{"n_layer": 15, "d_model": 256, "n_head": 2, "n_kv_head": 2, "head_dim": 128, "d_mlp": 1024, "vocab_size": 512, "activation": "gelu", "norm": "layernorm", "norm_place": "pre", "norm_eps": 1e-06, "positions": "learned", "qk_norm": false, "attn_scale": 0.0884, "bias": "none", "tie_embeddings": true, "parallel_block": false, "init": "normal", "init_std_qkv": 0.0155, "init_std_o": 0.0155, "init_std_up": 0.0155, "init_std_down": 0.0155, "optimizer": "ademamix", "lr": 0.000434, "lr_mult_qkv": 0.7, "beta1": 0.9, "lr_head": 0.00428, "grad_clip": 1.0, "warmup_steps": 551, "schedule": "wsd", "decay_fraction": 0.763, "decay_shape": "linear", "final_lr_fraction": 0.0, "batch_tokens": 65536, "seq_len": 512, "doc_mask": true, "train_tokens": 548100000, "steps": 8364, "dataset": "wikipedia_en"}
MLP neurons of a small language model. Each row is named by its layer, matrix (up: input weights) and neuron, and shows model dimensions 144-239. Each number is 128 + 24 x the weight over its row's rms, rounded and kept within 0 to 255. Numbers have three digits each.
Before each neuron's rows, "fires in" lists the words (lower case) most often at its 100 highest values on Wikipedia text that the model never trained on. A number after a token or word is its count.

fires in: "which" 24, "family" 9, "like" 7, "who" 7, "then" 6
L10.up666:119146142111099164095105125137127115133140112115143151132145135126161149156130125122140118133085143165136164139134107154124113135126122074084142149142149157134119123129129114157150133141093165112096136138137141174134133107119149139118085146116111164124182064156122125082153135106179146130

fires in: "may" 16, "april" 13, "july" 9, "august" 7, "january" 7, "march" 5
L9.up45:118129136140169124137119116138152098050150101151198092151085138094130143147089133137150104114108117134149139142112117116134149110157153113170094109151146109101144132120082129143136135115135098095125129088098130172148158127143081134148123127081152158122145141188128116105098133132143122110

fires in: "second" 21, "records" 15, "on" 14, "route" 7, "reception" 4, "group" 4
L5.up918:106068146140127136144126106116089117108113118149131120151109123137099158135147171126138141156120107135140149176161169146111137150133146106094123125149119133089144107118090124158134133104113152117049119146113122120121138093161173183139085112164127126185149104121177129151089111155132105134

fires in: "january" 23, "john" 9, "march" 8, "october" 7, "august" 5
L6.up396:111113182168126139129055127132165172107160118138116091141085133116123135117127168097135123111126126130125163150156125122180116098140147123102104126154139127120138175098109149113113144110103092125123142135090115139129117107112105137138118176108113132139164127134099162128144137102154141134

fires in: "however" 18, "where" 16, "when" 9, "government" 7, "following" 7, "while" 6
L7.up959:172139134121138117095137138114177134156100077099116121136151140123122127178123167146159128114126166153128155125135132143115115143125179087105131115115109141082149117137114094151149101189119163059127064118101136121113114146134139174115137130109178150124106090160118151141140114128102126122

fires in: "total" 15, "votes" 12, "not" 11, "vocals" 5, "got" 4, "has" 4
L9.up754:169157151143110103140113138166138136102134161146127117124161132143097121163103120129155098132137155132159151133118097113095147110149116097152110140139152097123115179107112109141124125131105167145137144134069101127112116132187091140138115102131108095097133105162125144180116192139115133159

fires in: "an" 73, "january" 8, "july" 7
L7.up627:145109148130140114123097146127176100102101122077161116129144137093124152107136100129102096121098106129174144128130124162134145110124102121076106126133108136099113131121093157127110116110100127150114130120101116122125147120169101150132137116110138126120110146108094133130137137151142139139

fires in: "july" 18, "january" 15, "june" 12, "japanese" 6
L9.up905:134090191144148115117103140164157106105096121128159094131094128147087159139125136112096137110101121172152137147097110183143118138112099149097134097124143122146078119126102146141138125115116120150114165075108110138162139140166071138125098115104131130144147111132123125121134135131150135121

fires in: "second" 31, "executive" 8, "north" 7, "fourth" 6, "expression" 5
L6.up328:132136146178154113115138109112166109066117149139128121139138122119134100169171139118072135153095144118154152136137139131137145118128108124110126149136155117148110142112102097133121099147110155135141127157114103114130141118184099129126102115158137100090109160135134159108106094135128134143

fires in: "american" 40, "america" 10, "an" 5, "original" 4
L7.up436:151136152154137125128092153127069091083102148116116092072105125160134149117182114113087099114121107124200146169130089134166113132150132117129116110138089173114108140117160117105156126116094134118073100094111116131135152121148116119177108147127107116118136142112087134123132142146095133189

fires in: "which" 27, "who" 18, "while" 17, "when" 10, "where" 9
L10.up744:109194136150117137142120160151149070100130097125156117118121142105183152106096142093145117141139140139172122147112129124161112110155130106137162135166148144110127158128104107137149137122117189118092121130160141132068147123150109116136111112091120148080084131139121131107162129122131115136

fires in: "an" 60, "year" 7, "years" 7
L7.up269:146141132149146126112119142151082088164120129120128118123124146126152132146136123099076057130084118124183167126091102182205101150085100135104129128162119152124110131162128160135137179129122121149075111123130117106137150124156129125118132114127135127108114120098089126103164137117097142167

fires in: "election" 21, "records" 17, "became" 6, "reception" 5, "because" 5, "elected" 5
L7.up740:152155115101114138095115113153108132100148132117139123114134138091140157110124158163133159111095106157157148153144152171139122107159084093112087133155145106102128137116107137123118178151080123151099108194140115123133176093121100143163100109101148113134154100197175125122122104146116099118

fires in: "him" 26, "which" 18, "these" 9, "who" 5, "while" 4
L10.up900:090144139159104159095090112157103145113104116112124130140164118149172149094105141150141137128119127115165130127141138172120119119148132109112118163130103130112151114102123110153131137092112143107124128098104122177138111056121108139188095135109103139143131115136122134086148108161134141113

fires in: "also" 56, "vocals" 12, "quarterfinals" 5
L2.up324:125144118135125094096097112171100139128152126131122110087163153116112127124140152128168102105133150145126136143143124140120124081162144107150131137147129122095110148107121125123137126108128160107147115100098112139133179108139128156131087113079132086106162121177135093108106160162128131179

fires in: "however" 22, "while" 14, "although" 8, "william" 8, "despite" 7, "behind" 6
L6.up630:139094120120141149118098094150120109126105164116166129136136146129184098208085115154175137113123147141143167140177102150117107113138143129135150165122154112104170142106133139087121095150121126106129103086122116133119142112167126142110126150125176120145135122107153124110135089184148137097

fires in: "july" 19, "november" 12, "september" 9, "january" 7, "april" 7, "december" 6
L9.up782:111094126160156116111070097130174112100134092088129083117139079154125132143110161110117127132121138150162121176100151119198143099131133107140120130115164139104141166134121101106119155090130132091137123133123147124103133136153090177141116154130124131153155119127123100122102115135177142100

fires in: "a" 23, "an" 10, "did" 7, "previous" 5, "september" 5, "connections" 4
L6.up384:145152112112147114145114161153139075130083075128147135119132124120133129122103109134104084106119146140095150152130061116111126098107076093103120110133138182116106080129113103123117143105120115181151140102119142109138157092182099157124101105131146131138120158076131097087173147160145128125

fires in: "which" 35, "when" 10, "while" 8, "where" 6, "who" 5
L12.up274:150132198138119123085092115129125100120118133097168151108092113144147126165099116134127124072119121172126141133104131160147135115133095130085131179143130172138111139134119134147165091104079110104139164155143083138138113133145110083102092155091144161125168072103171135096155161134173131146

fires in: "which" 28, "a" 23, "who" 10, "henry" 8, "also" 5, "he" 4
L6.up997:091119111130155135085102143140080110129084116130144091154156145178144111123163118146171105124146121141106172199161100196128107078144114113116111168147148177104101125114139106122133161150123173140128139099083094115154145100141106138152090119126138096103102101155127115155147105086115141104

fires in: "incumbent" 20, "also" 11, "vocals" 9, "album" 6, "opened" 6, "of" 5
L6.up285:149149137174165118127115114174138087108135128131143150145127134116120162127122162141102105151096121156166133097157138129111077085142119130134130142158142071104158143093102121139118133113105210133138109089140093164148145124110155125127053147126166097147149116172122119152124148113136145122